From a checkpoint of a small transformer trained on Wikipedia: width 576, 63.7M parameters.
MLP neurons of a small language model. Each row is named by its layer, matrix (up: input weights) and neuron, and shows model dimensions 288-415. Each number is 128 + 32 x the weight over its row's rms, rounded and kept within 0 to 255.
After each neuron's rows, "fires after" lists the tokens most often just before its 100 highest values on Wikipedia text that the model never trained on.

L6.up2888 [125 143 162 129 129 131 151  95 195 137  86 134 136 207 130  65 153 112  78 154 125 133 106 118  96 109 182  91 140 144 142 103 135  44 114 109 163  89  75 157  87 114  94 145 117 124 104 141 171 200 115 161 170 173 188 133 115 116 146 116 173 123 112 152 130 158  99 120 159 148  92 128  97 132 150 202 107  83 144 185 140  88 122 110 100 116  75 143  77 152 111 128  92 116  88  79 165  90 139 191 109 135 121 213 113 185  74  86 115  83 127 129 128 187 163 139 115 150  67 140 136  79 112 109  96 140 121 141]
fires after: "|", " the", ";", "-", "19", "="

L6.up1204 [132 137 131 124 143  95  77 101 122 100 150 104 159 117  92 175 120 149 113 107 180 175 159 104 117 123 107  93 127 135 133 121 114 109  97 108 122 147 151 125 114  75 180 154 159 111 111 159 161 150  91 128 118 135 153 165 177 180 118 167 140 108 114 183 131  75 130 139  95 139 142 183 160 167  93 140 170  68  77 137 119 118 186  92 127 138  96 134 130 134 152 129 130  59 115 168 161 108 115 100 113  29 135 176 131 129 121 130 123  93  73 122  91 123 138  88 138  85 137  96  70 186 158  86 137 143 156 146]
fires after: " |", "|", " a", ":"

L6.up91 [131 122 111 144 170 160  95 123 145 180  98 108 144 123 132 110  56 126 112  56  99 121 125 151  90 178  87 146 104 152  66  64 175  88 165  58 126  81 127  94  93 105  70 129  78 113 120 122  73 191 164 156 179 130  95 173  86 150 126  97 119  46 110 184 158 161 183 140  80  97 134 125 171 146 217 101 154 123 143 183 139 113 172 105 153 167 157 168 182  89 161 101 137  83 128  85 161 148 101 136 154  53  87 140 156 134 129 133 157 102 167 176 110  98 132 102 155 115 175 137 154 122 127  91 115 135  89  83]
fires after: "=", " ="

L6.up1075 [136 136 170 149 136 115 101  77 159 122 128  77  73  98  92 105 125 155  89 105 143 129 138 137 127 162 141  77 106 137 105 141  77 137  46 153 110 122 150  66 139 141 106  70 133 135 115 111  90  98 126 161 157 122 137 108 105 155 143 128 135 100  93 144 153 147 160 190 105 158 155 119 127  96 181 146 116 161  97 120 162 108  81 122 135 163 108 133  94 189 123 142 117 167  98 130 138 133 161 113 159  93  80 123 119 176 158 157 158 130 131 159 169 116 112 145  97 185 139 171 132 103 143 139  81  48 153 138]
fires after: "\n", "|", "=", "\n\n"

L6.up2214 [ 29 102 160  96 134 121 141 155 131 209 140 119 144 163 120 175 136  94 110 138 135 142 102 114 123 114 148 146 157 101 126 102 178 140  94  92 107 119  80 172 112  59 115  91 206 189 198 142  92 128 133 163  99  71 139 112 108 135 127 119 136 150  86 132 130 130  94 235 108 163 113 146 127 165 112 123 129 156 119 139 123 126 112 163 137  96  97 155 163 107 102  76 142  68 145 130 145 200 177  86 155 197 135 106 101 159 153  74 177 118 161 135 115 136 131 162 158 118 143 118 152 106 104 140  52 170 136 123]
fires after: "."

L6.up2829 [125 132 131 173 150 149 133 105 146  95 132  65 139  96 113  79 129 116 108 102 139 160 132 153 139 168 150 139 135 185 114 144 190  80 143 110 132 108  72  53 106 138 121  66  88 123 164 152 121 176 137 177  72 140  81  82 106 122 134 111 133 184  95 147 152 113 141 147 105 133 153  96  76  94 121 155  73  96 124 103 192 107 157 122 150 102 137 152 101  98  97 126 143 159 170 118 177  80  87 179 145  86 116 168  99 139 131 140 119 158 177 101  73 120 118 120  69 106  89 112 174 192  80 100 147 110  79 181]
fires after: "|", "="

L6.up2375 [130 110 113 176  96 127 165 132 166 136 125 144 118  75  89 125 125 135  94 158 122 182 162  71 108 112  76 130 123 114 109 106  93 126 142 123 131 195 113  81  59 108  89 159 132  92 122 151 102  88  75 140 147 117 127 148 152 187 117 125 110 165 109 118 136  82 141 217 124 184 139 126 100  93 148  88 161 160 108  85 130 146 140 154 154  79 102 187 115 116  93 117 105 172 118 204 167  80 151 116 153 164 144 198 107 137 114 120 134 139 179 147 105  76 187 136  86 131 167 172  89  96  81 111 128 107 124 144]
fires after: ".", "|", " |", "\n", "\n\n", "  "

L6.up2317 [136 117 162 123  99 133 143 162 118 100  93 141 158 153 176 132 104 215 100 107 149 120  40 119 105 148 173 111 159  48 144  88 141  57  96  89 172 148 165  90 138 102 124 126 112 143 173 127 131 107 113 119 151 100 128 185 108 117 139 174 130 160 139 101 100 144 114  70 150 150 142 158 114 150 160 118 126 136 144  92  90 140  83 148 118 169 202 141 181 162  88 107 135 181 160 162 196  89 152 134 130 133 149 172 128  97  68 158  99  81 160 205 120 133 131 140 125 142 100 150 157 194 106 122 125 101  99 103]
fires after: " the", ".", " on", "\n\n", " On", " The"

L6.up2624 [133 187 109 157 139 137 118 100 166 126 103 143 172 154 157 153 136 110 150 109  89 175 166 156 129 102 145 127 128 142 137 156 140 149  94 115 109 140 125 179 133 129  93 108 113  69 124 159 166  91 117 107  90 134 139 170 129 155 122  83 162  98 140 154 191 147 165 170 144 139  97  37 151  90 132  73 146 103  86  85 123 136 144 119 147 147 130 120 119 110 117 171 135  75 135 145  82 133 130  80 143  65 124  63 110 140 152 155 176  64 176 143 100  92 119 130 116  99 149 159 135 151 148  90 103  92 145 106]
fires after: " in", ",", " |", ";", " In", " to"

L6.up403 [161 176 101 132 149 132  86 169 131 168 115 127 121 146 156 157 167 149  94 167 112 148 142 109 190 130  93  97 123 106 108 138 154 143 180 102  98  97 102 126 129  98  90  96  68 112 151 175 168 201 112 115 103 125 135 116 152 150 186 136  47 152 158 128  68 129 152 102 147 144 111 147 185 159 135 139  80 129 142  83 119 135 124  82 123 160 123 118 137 115 153 133 153 167 115 126 199 149 119 113 110 197  75  69 166  95  66 105 173  96 114 120  81 134 159 137  54  89 135  75  54 116 108 163 188 117  74 150]
fires after: "–", "-", "|", "°"

L6.up582 [123  95 189 119  67 169 122 113 152 147 163 108 109 170 121  94 103 153  82 128 103 150  98  54 183 101 105 113 121 107 192 119 137 217  64 133 154 111 127 137 171  79 111  98 103 162 128 147  99 164 108  99 138  46 129 159 140 130 114 163 164  91 130 153 137 117 135 146  91 123  94 183 169 133 130  97 155 120 135  94 166 131 142  88 118 141 153 126 119  85 167 194 152 142 125 107  89 172 136 137 139 192  88  95 132 154 146 114 166  84 127 162 124 112  97 110  99 120 195 167 183  92 112 121 120 205 135 139]
fires after: ".", "-", " \"", "'", "e"

L6.up3067 [116 167 133  86 123 135  68  81 123 173 100 167 163 164 191 114 154  98  70 170 128 111 105 129 169 157  81 178 145 147 133 187 131  85  91 160 136  60  70  85 133 160 153 132  49 139 135 195 131 132 135 150 108 100  94 164 113  71 151 143 121  74 133 168 134 116  99 153 132  90 135 152  92 111 113 187 117  96 151 143 118 135  95 120 163 107 140 140 109  68  87 121  98  22 119  72 128  95  95 104 183 109 179 136 190 121 157 111  77 139 148  85  94 106 150 164  72  93 150 149 111 124 106  94  33 130 134 118]
fires after: "'", " in", " to", " of", " at"

L6.up1415 [149 157 139 157 114 122 108  74 174  84 168 126 150 102 117  92 110 112 155 117 145 115 107 105 146 134 174 193 154 134 122 102 181 108 120 130 119 129 129 154 134 126 139 170 116 119 178  40 150 172 152 151 107 146 113  71 108 123  86 140 211  68 172 174 110 140 139 124 136 122  94 120 101 131 141 113 130  71 102 135  98  74 153 146 188  66 103 151 107 111 117 132 118 145 177 118 158 175  92 133 106 108 175 118  94 111 128 117 161 129 145 138 137 118 106 107 146 124 120  85 127 142 125 200 116  97 120 148]
fires after: " |", ":", ",", " lost", " with", " and"

L6.up2850 [183 173 138 131 108  86 136 172 132 142 136 116  89 120  98 142 150 131 162 137  96 157 114 171 208 169 141 138 119 105 134 136 132 163 160  87 159  57 117 115  45 106 180 139 136  96 123 145 143 123 122 156  66 146 133 126 113 120 130 142 119 114  94 123  94 153 143 132  73  84 147  65 159 110 148 175 113 160 141 126 151 118  79 151  75 110  83 130 131 144 128 124  96 149 108  83 133 153 164 126 166 163 136 153 141 155 100  93 117  57 131 118 130 110 136 149 129 154 100  62 141 222 127 151 154  99  95 160]
fires after: ",", " of", " and", " in", ":", " "

L6.up953 [153 139 111 119  61 112 127 135 102 133  86 135 106 120 163 132 148 154 184 141 135 195 136 154 141 114 121 147 132  72 119 120 119 187 151  70 157  98 142 130 114  96  97 125 187 146 128 201 139 130  98 128 121 161 181 126  95 130 104 127  94 102 130  76 132 147  98 134 149 134 147 136 129 203 111 136 140 183 151 126  93 118 139  97  82 105 112  95 130 150 118 143  62 112 134 147 169 131  91 137  62 169  20  82  67 182 113 156 122 112 132 131 166 119 119 138 150 128 151 143 104 119 136 127 123 142 170 128]
fires after: ",", " and", " ;", " of", "-", " |"

L6.up3212 [171 102 137 124 110 139 103 148 118 123 146 128  58  72 141 132  92 144 123  93  69 149 142  86 106 165  83  92 143 131  86 118  88 178 160  94 136 100 101 152 118 153 115 187 101 147 108 208 144 141 135 120  85 154 121 146 146  92 176 164 116 161  97 212 136 106 100 116 174 172 180 140  98 103  85 107 145 187 174 104 136 119 185 160 102 154 130 149  85 149 156 120 123  96 182 155 106 126 110 140 175 111 128 168 118 163 146 121 131 133 155 117 131 107 131 152 157 140 121 100 156 251 164  95  98 100 118 156]
fires after: ".", ","

L6.up2371 [ 82 178 107 130 160 105 180 139 117 100 157 148  61 104 154  84 153 101 135  81 138  77 124 136 111 131  81 161 140  79  93 111 101 130  89 129 119 155 168 126  66 158 105 104 113 112  63 117  23 117 123 121 108 141 159  82 101 114 124 140 143  78 153 143 133 132 175 152 136 108 105 110 132 123 185 150 152  91  76 116 107 142 156 105 115 139  99 180 137  78  62 160  77 141 147 123 108 191 124 122 119 132 125 160 134 108 127 111 103 107 150 155 119 138 120 184 165  88 105 210 173 110 117  85 135 124 116 188]
fires after: " |", ".", "|"

L6.up3289 [127 129 171 120 138 164 115  88 123 124 152 138 106 159 168 180 116 117 111  52 165 126 158  84 183 149 113 166 133  52  48 137 130 210 142 133 120 142 138 117 175 123 141 113  88 146 131 172 119  94  88  77 113  74 100 128 132 141 158 154 113 155 112 123 102  95 119 132 104 165 163  83 198 119 219 143 143  65 163  76 149  84 130 113 169 105  96 126 105 113 172 141 149 117 112 170 106  82 137 142 148 154 115  83 147 200 150 133 182 153 110 141 100 129 172 140 123 115 121 121 119 148 106 176  60  90 125 157]
fires after: "|", " on", "\n", " |", ":", " season"

L6.up2908 [142  66 185 165 124 146 130 159 164 114 111  92 141 129 172  85 124  97 159 120 144 135  99 156 117 136  99 116 128 128  59 138  83 120 116  69  56  58 115  83 128 128 159 124  99 106 136  71 107 158 111 101 172 150 128  88 205 133 113 141 128 108 137  65 205 100 176 134 124 126 181  94 164 114 107 103  90  83  48 128 123 141 171 138  96 117 116 163 117  80 118 123 170 163 178 139 115 108  94 114 131 147  97 201 134 148 122  81 131 103 156 118 123 172 165 174  63 109 118 126 181 181 164 112 146 153 117 146]
fires after: "\n", "\n\n", "  ", "."

L6.up1133 [155 169 113  87 141 145 119  36 183 139 135  80 120 183 119  92 157  93 120 135 117 156 128 117 127 165 119  89 138  95  84 141 110  91  92  75 122 143 165  71 112 127 145  74  91 173 154 118 150 100 163 168 128 149 139  99 144 118  74 147 156 129 186 115 118  95 167  96  90 110 153 117 148 145 113  92 175 116 145 160 113 107 113 120 138 182 113 156 122 138 106 160 123 134  90  68 122 104 111 121 107 138 153 128 153 121 163 102 141 152 178 155 165  94 125  75 108 130 115 187 113 119 164 210 100 115 128 135]
fires after: "|", "-", ",", " p", " |"

L6.up1016 [130 141 171 135 143  75  97  85 218 114  97 184 197 162  75 134 151 144  59 124 176 202 169 121 120 175 154 129 118 176 128 107  95 103 132  98 177 127  90 109  91 128 138 134 117 149 146 144 171  73  76 169  79  65  29 172 125  81  92 113 109  97 132 108 160 130 138 140 153 166 156 137 140 123 151 160 162 130 139 126 126 136 163 151 123 170 113 170 166 159 120 118  65 172 124 115 131 118 106  71 123 110 158 138 141 151 160 213 141 113 152 132 138 127 190 135 124 123 190 104 111 143 123 116 136  92  57 133]
fires after: ":", " |", ".", " +"

L6.up2572 [151 103 128 130  82 121 123 111 191 135 152 109 169 154 108 151 106 166 174 112 163  53 199 104 142  97 117 124 132 130  80 113 102 119 185 142  88 111 140 125 166 131 118 145 213 172 140 139  84 106  61 156 103  79 128 142  77 112 106 160 155  84 127 127 141 135 103 113 179 183 102  72 159 182 134 148 117 155 168 131 107 104 124 108 131 133 136  94  86 111 109  97 159 166 100 181 115 136 188  99 139 151 101 127 147 137 102 159 133 110 128 193 199 132 137 121 138 136 177 133  79 115 112 121  90 119 136 163]
fires after: " |", ",", ".", " (", " was"

L6.up956 [140 141 133 100 156  92 100 142 239 131 115 145 110  95 109 122 120 135 119 160 112 163 207 135 125 169 136 180 162 137 140 109  91 125  92  86 139 131 113 174  86 111 101 118 116  57 126 111  76 211  73 147 156  92 100 155  89 171 116 101 184 112 165 151 160 176 119 130 127 147 118  89  97 119 139 121  34 140 144 152 117 127 114 140 138  90 122 179  78 166 174 109 174 113  70 113 168 134 140  48 108 119 140  95 100 115 142 136 107 110 118 182 130  98 167 110 102 193 159 100  97 164 115  88 122 137  76 132]
fires after: ",", " is", ")", " lit", " for", " with"

L6.up2657 [137 122 167 116 134  63  90 132 150  71 120 141  90 131 129 125 122 108 108 100 184 136 141 112 169 168 200  84 127 168 146  90 155 111 185 123 120 137 115 154 126 117 151 145 182  98 147 141  47 116  52 126 120 158 128 210 114 137  98 107 170 180  48  66 108 150  93 113 129 163 124  84  90  99 152 103 208 187 187 141 160 111 101 119 155 117 158  99 139 135 100 140 100 177 136 109  90 135 100 121 112 139  53 117  93 144 119 133 157 110 161 139 169 112 152 165 142 136 163 155 140 163  82 130  55 124 174 165]
fires after: "-", ".", "{", " un", " ("

L6.up2044 [163 137 100 123  34 130  89 135 124 157 124 140 138  95 112 103 135 135 170 175 141 161 112 174 108 163 125  49 147 163  75 163 101 115 137 189  70  99  84 109 173  99 126  81 121 118 114  49  88 105 133 142 162 124 129 155  73 155 135 116  85 122  85  95 112  70 122  77  91 183 148 122 126 133 188 111 134 137 135 121 127 141 148 175 139 126 160 138 138 203 120 134 119 107  65 132  62 143 160 126 142 146 104 104  71 120 161 152 143 188 109 130 161 213 161 134 103 157 171 125 132 117  94 129 139 129 119 143]
fires after: " |", "  ", "\n", " Party", "."

L6.up410 [160 169 115 167 150 162 123 159  85 181 100 113  93 109 139 133 194 170 144 186  87 164 148 167 156 173 130 117  70  56  92  64  95 147 141 152 101 177 106 150 110 118 134 158 140 158 126 124 147  91 119 119 142  29 173 161  89 103 128 111 131 139 120  99 102 133 142 122 180 143 174 100  89 134 146 136 113 160 101 142 158 116 148  94  91 124 131 110  86 116  97 152 123 145 179 101 139  81 113 147 126 154 176 109 139 139 144 163 142 117 180  97 182 108 119 127 101 138  98 151 144 155 125 119 118 146  88 128]
fires after: " in", ")", "  ", " on", "\n", " from"

L6.up2864 [127 138  59 155 139 120 155 104 186 128 182 141 117 100 106 119  85 131 141  88 136  59 147 117 120 107 117 160 109  90  91  97 235 165 169 130 110 124 111 137 124  44 105  87 168  92  34 130 150 120 114 132 120 116  99 135 144 163  82  77 138 202 112 148 185 120 114 125 140 144 213 155 132 126 108 119 161 139 178 120 115 171 141 157 138 119 132 127  93 192 166 140 134 120 115 186  90 145  90 150 115 140 119 141 115 129 132 141 167 153 190 100 128 106 136 125 107  86 166 194  69 122  89 137 159  68 133 125]
fires after: ".", "4"

L6.up1509 [141  80 151 113 148  97  95 134 165 136  74 122 112 127  89  80 115  71 152 138 150 166  74 177 155 128  85 156 151 143 146 115 140 194  98 152 113  98 116  76 179  50 150  94  81 129 117  94 135 171 153 109  76  91 137 166  55 117 165 127 155  83  95 123 122 104  93 148 116 117 149 126  69 152 141 138 179 157 137 108 133  77 136 178 134 133 161 129 106 105 125 137  87 118 178 152 130 131 121 126 123 147 196 123 119 116 113 166 127 137 178 114 131 172 159 118  58 126 144 122 138  71 106 138 149 163 122 142]
fires after: " |", " (", ";"

L6.up791 [116 110 102 136 134 133  79 193 154 158 127 140  72 186 131  96 129  72 118 135 132 148 172 102  81 164 164 123 124 150  61 104 110 163 107  82 106 126 188 152 120  84 158 160 133 139 111 134 137  96 126 130 134 100  61 111 111 100 108 113 151 100 142 137 174 190 141 139 166  81 135 146 104 142 127 137 161  91  96  98 161 127 153 144 153 151 127 156 111 143 165 131 112 205 122  46 169 117 156 107 174  74 118 119 185 100 148 143 133 167 158 127  74 187 109 151 155  80 134 142 157 160 106 127 144 100 136 140]
fires after: " the", " of", " in", " across"

L6.up3363 [160 166  90 155 149 185 128 122 138 138 156 183  82 152 115 159 143 147  80 128  91  96  72 135 118 126  64 145 103 135 127 134 140 140 100 181 101 126 128  67 112 122 138 129 169 139 124 114  86 155 175 128 112 136 114 168  85 103 112 105  75  79 116 157 152 118 150 132 142 139 115  65 138  99  93 127  77 135 143 112 123 124 136 155  97 140 110 173 196  75 112 153 151 161 125 161 137 148 178 142 130 114  92 172 128  98 182 133 187 129  60 124  79 135 104 123 110 179 116 201 140 150 144 110 166 107 113 171]
fires after: "=", ":", "\n", " |", "s"

L6.up3330 [110 157 145 152 123 122 156 158  86 164 123 127 150  68 114 106 124 116 166  31 109 158  91 139 126 144 146 137 126 160 129 181 115 110 126 118 127  98 101 162 118 134 114 134 126  86  63 133 133  90  66 113 123 101 151  89 167 147 162 141 130 185 109 144  79 160 157 166  66 171 184 110 106 136 151 116 119 118 105 101 108 142 148 117 161 127 144 157 163 128 159 182 112 128 112  79 115 123 111 119 120 115  86 119 121 133 127 130 107 130 155 141 113 127 136 125 193 109  60 134 163 109 141 102 155 128  70 130]
fires after: "=", " 4", " 3", "56", " 5", "c"

L6.up3314 [137 154 106  79 114 112  90 137 129 140 112 197  97 164 114 169 135 133  94 106 109 155 126 141 181 126  77  88 138 120 148 154 169 151 137 145 121 100 143 122 160 200 127 140 110  99 170 131 148 131 131 160 156 130 129  91 161  86 151 174 126 126 106 147 152 151 100 109 155 139 127 131  91 139 112 192 165  62 186 112  69 160 128 159 160  65 188 171 137 122 121  85  83 145  58  96 148  83 104 107 155 115 136 132 163 121 120 122 163 122  79 107  84 145 148 159  80 122 138 143 126 149  78 122 110 104  72 179]
fires after: "'", " with", " of", " and", " his", " had"

L6.up2086 [127 120 146 186 113 130 120 121  84 143  83 118 172 142 174 128 180 103 147 119 137 164 120 105 136 140  75 115 139 144 127 136 161 143 116  99 152 135  36 139 134 132 146 109 171 137  94  87 128 124 135  99 150 163 157 102 127 196  85 177 124  97 118 129 189  73 178 157 103  98  55  89 138  94 116 127  97 124 136 154 111  81  79 150 124  71 100  54 225 151 122 176 148  93 131 195 127 111 145 160 164 119 154 168  89 106 117 169 149 107 112 132 121 147 143 193 107 143  90 177 160 124 163 170 122 120 121 167]
fires after: " |", "|", "vi", " hold"

L6.up630 [156 159 163 105 146  42 125 112 162 122 138 101  94 131 171  86 126 109 120 111 156 109 133  97 113 155 142  89 163 135 123 115 136 107 112 129 122 165 160 144 165 132 146 150 114 145 155 144 112 147 162 124 151 121 141 163 116 134 115 187 165  86 148 128 143  99 144 101  65 147 116 119  24  90  89 132 149  88  98 114 153 125 157 125 144 108  79 144 110 133 101 106 140 149 148 170 111 134 173  99 138 146 130  73 136  95 180 169 127 142 103 173 124 130 123 117  94 115  74 161 132 110 106 162 110 104 140  77]
fires after: ",", "=", "The", " of", " the"

L6.up1831 [122 128 110 157 104 123 174 112 145  68 111 144 152 169  83 180 113 135 105 138 122 111 152  63 131 108 117 157 131  91 155 136 131 164 119 163 131 164 119 108 161  97  98 141 107 100 150 108 161  87 137 106 117 144  43 118 106 154 134 167  98 122  99 144 122  86  80 108 163 171 136 118 142 150  27 139 160 150 114 127  79 123  62 143  56 121 123  88 135 197 119 164 142 147 158  69  91  57  89 146 160 110 100 117 154 169  92 102 191 114 157 127 159 149 139 151 162 136 165 119 194 109 120 170 165  58  72  91]
fires after: " |", " +", " −", " January", " November"

L6.up784 [149 170 128 122 110 124 137 142 174 105 120 107 124 107 127  99 106  70 126  94 165  98 141 124  99 169 148 134 111 119 145 173  78 106 109 153 101  77 119 112 141 102 111 124 122 105  47 156 112  89 122 138 161 126 119  93 155  93 114 125 144  98 204 115 114 130 139 117  99  84 165 101 155 131 109  82 160 177 103  70 153  27  97 149 100 139 157  86 139  91 156 150 197  62 137 110 170  84  96  89 144  46 131 170 110 125 135 116  82 152 166  92  89 119 123 142  86 111 163 124 132 135 153 145 168 120  84  91]
fires after: "=", " ="

L6.up977 [121 122 141  71 159 133 160  54 182 117 106 121 115  99 139 165  72 156 150 109 166  92 187 139 140 127 114 107 155 124 115 114 107 111 184  97 175 189 140  69 113 122 151 112 134  89  86 157  95 113 145 143 107 113 124 130 160 153 117 133 140 115  67 135 183 158 160 165 163 139 182 129 103 157 191  50 119 146 107  98 168 149  85 131 131 101 155 122 141 159 133 169 125 158 164 134 119 121 111 116 107 121 153 116 144 128 136 116  61  96 144 131 144 150 125 187  82 129 153 102 114  93 191  81 136 204 101 131]
fires after: ".", ",", "|", " ."

L6.up483 [131 118 105 157 187 187 120 149 165 104 141 117  90 199 145  69  94  65 133 124 134 102  85  88 146 121 113 133 150 149 168 141 132  93 140 113 158 116 107 132  66 151 192 198 150  44  99 115 193 154 158 134 163 147 138 121 132  90 168 119 118 136 116 113 114 168 225  84 137 140  93 172 175 137 152 208 162  46 205  79  86 149 103 139 143 189 117 131 167 144 132 131 115 117 149  55 120 142 121 113 120 159 108 113 170  82  85 113 102 111  95  71 108 142  60 140 128 160 142 147 117 161 156  88 131 131 121  80]
fires after: " of", " the", ",", "  ", " ("

L6.up286 [149  92  72 159 125 109 105 185 164 126 139 166  95 146 118 111 216  97 129  90  58 118 216 106 181 102 114 102 117 141 101 128 167 136  84  94 111  91 191 163 127  75 137 124 138 125 138 118  82 129 107 189  99 121 126 123  74 110 158 125 124 140 127 130 164 121 145 142  93 180 160 151 142 103 139 160 155  88  78 171 116  89 134  95 116 169  89 135 171 153 121 150 120 168 103 172  85  74 182 111 120 107  73 201 106 132 144 130 126  94 141 135 144 110 192 120 123  97  96 127 120  93 113  81 108 142 158 154]
fires after: " |", " ("

L6.up986 [155  99 112 167 125 127  94 142 196  58 111 136 103 150 117 110 123  64 135 136  63 151 120 174 119 142 153  97 157 150 127 151 135  80  74 106 139 130  84 126 127 147 140 116 153 132  89 103 158 171 179  54 151  87 140  98 108 118 167 107 115 255  81 125 148  99  98  64 156 115 192 106  84 154 151 117 128  39  95 135 102 166 140  99 101 173  91 128  87 105 148 122  72 128 182 100  91 184 170 148 132 125 141 112 109 154 189 128 131  60  88 135 132 185  93 166 113  92 130 137 105 151 165 123 115 128 125 118]
fires after: ".", " of", " in", " at", ",", " for"

L6.up1886 [101 154 159 141 122 153 129 143 168 107 148 104 120  92 143 113 163 146 215 134 152 123 100 133 150 110 146 131 150 160 107  76 119 145 161 129 124 155 101 123  55  32 138  32  78 117  87 197 131 135 122 131 129 133 158 134 147 110 133 157 108 112 131 120 133 137 168 103 128 134 219 137 142 135 137 119  81 159 132 127 147 149 103 129 139 109 109 117  94 127 230  81 166 180 166 120 209 100 124 125 113 137  80  72 155 107 185 134 168 114 105 119 113 158 128 112  94 118 124 168 163 134 114 105 133  93 157 188]
fires after: "–", "°", "-", "di", " sat"

L6.up1178 [138 114 102 105 122 114  99 107 143 157 153 107 143 190  95 166 161  89 117 182 122 103 127 125 159 154 172 149 118 134 132 124 114 104  98 105 163  82 169 113  82 165  68 131 173 124 140 100  94 107  94 150 136 110 143 131  98  97 101 158 177 110 108 181 160 131 111 153 150 129 125 125  80 121 141  85 111  67 113 112 146 110 131 122 122 127 169  98 106 142 154 153  90 131 168  68 133 138 136 163 105  92 158 203 153 162 123  89 100 112 126 134 111 166  95 186 162 115  92 138 174 126  78 111 132 141  99 169]
fires after: " (", "19", "18", "-", ","

L6.up2680 [127 148  82 107 128 104 118 172 146  90 141 106 141 104 110 170 145 196 151 154 151 110  86 147 146 167 148  63  95 136  88 101  93 132 114 119  86 157  54  92 146 149 136 163 121 129  92 104 101 124 136  44  47 117 158 133 132 148  91 150 112 116 120 107 164  86 160 114 104 114 135 136 197 152 142 114 103 141  63 191 162 149 117 179 179 158 105 160 167 116 133 120 145 132 141 136 124  82 127 162 140 172 139 131 119 153 163 178 169 197 205 165 155 123 170 117 115 115  86 180 110 175 130 155 117 175 118  94]
fires after: "|", " |", "\n\n", "\n"

L6.up2193 [148  94  96  96 139 167 141  94 149  97 167 136 165 110 171  56 128  74 179 198 131  80 150 157 108 105 136 138 143 141  86 175 114 113 109 102  79 123 128  94  96 141 122 191 121 100 116 148 168 148  94 112 114 158 123 154 185 111  75 132 101 145 174 153 176 152 120 144 165 147 124 139  69 145 193 136  85 154  92 136 139 139 145  88 146 127 127 136 131 122 111 103  32 146 136 123 105 174 113 118  98 126 104 130 156  78 132  99 142 104 131 105  83 192 139 150  96 124 107 163 154 180 169  99 133 119 129 159]
fires after: "|", " the"

L6.up2928 [137 106 118 152 125 146 131  53 136 146 118 141 132 115 104 132  84 200 115 166 134  91 140 151 138 133 115 142 127 129 154  87 155 146  87 198  96 187 135  53 104 106 139  70 148 138  81 216  78 132  63 131 105 108 112 156 129 168 112 177 152  79  76 164 129 156  77  83 154 125 122  63  67 169 115 107 142 142 123 104 119 142 169 101 119 155 167 131 163 180  74 118  86 130 124 178 142 136 157 121  68 207 119 105 201 163 147  72 140 149 201 149 146 110 122 123  71 139 146  96  75 134 102 151 138 117  91 153]
fires after: ".", " Candidate", " ±"

L6.up281 [113 229 102 134  53  74 145 206 152 114  90 144 120 113 170 112 124 155 146 114 143  55 149 137 124 159 139 132 122 122  99  91 124 128 122 158 156 156  97 179 175 188 138 123 131 190 128 136 122  82 123 141 107  82 111  93  78 181 111 115  73 127 182 131 136  96 138 125  94 129 205 146  92 155  98 158 165 135 167 115 135 114 142 106 110 140 190 117 121 133 133 184 202 129 157 102 117 141 123 119 126 139 156 199 206 126 126 137 118 139 158 153 145 118 167 116 162 135  76 110 153 154 167 103 115  72 160 165]
fires after: " on", " On", "On", " the"

L6.up2501 [ 92 155 151 156 117 107 183 162 136 121 155 114 115 107 109 101 103 149 135  95 194 147 130 177  73 134  97 149 173  79 109  99 156  78 113  82  89 173  97 137 119  92  71 151 212  98 134  81 140  83 126 169 110 168 168 160 100 100 159 106 122 112  79  71 120 121 123 159  73 144 170 151 104  99 143 111 130 110 145 121 124 110 123 109 136 104 157 185 176 154 101 124 160 123 213 168 183 121 114  74 112 175 141 163 107 111 127 100 146 101 147 141 126  98 124 209 122 135 127 165  61 161 127 158 108 119 133 133]
fires after: " |", "-", ":", " Sho", "|", " Sm"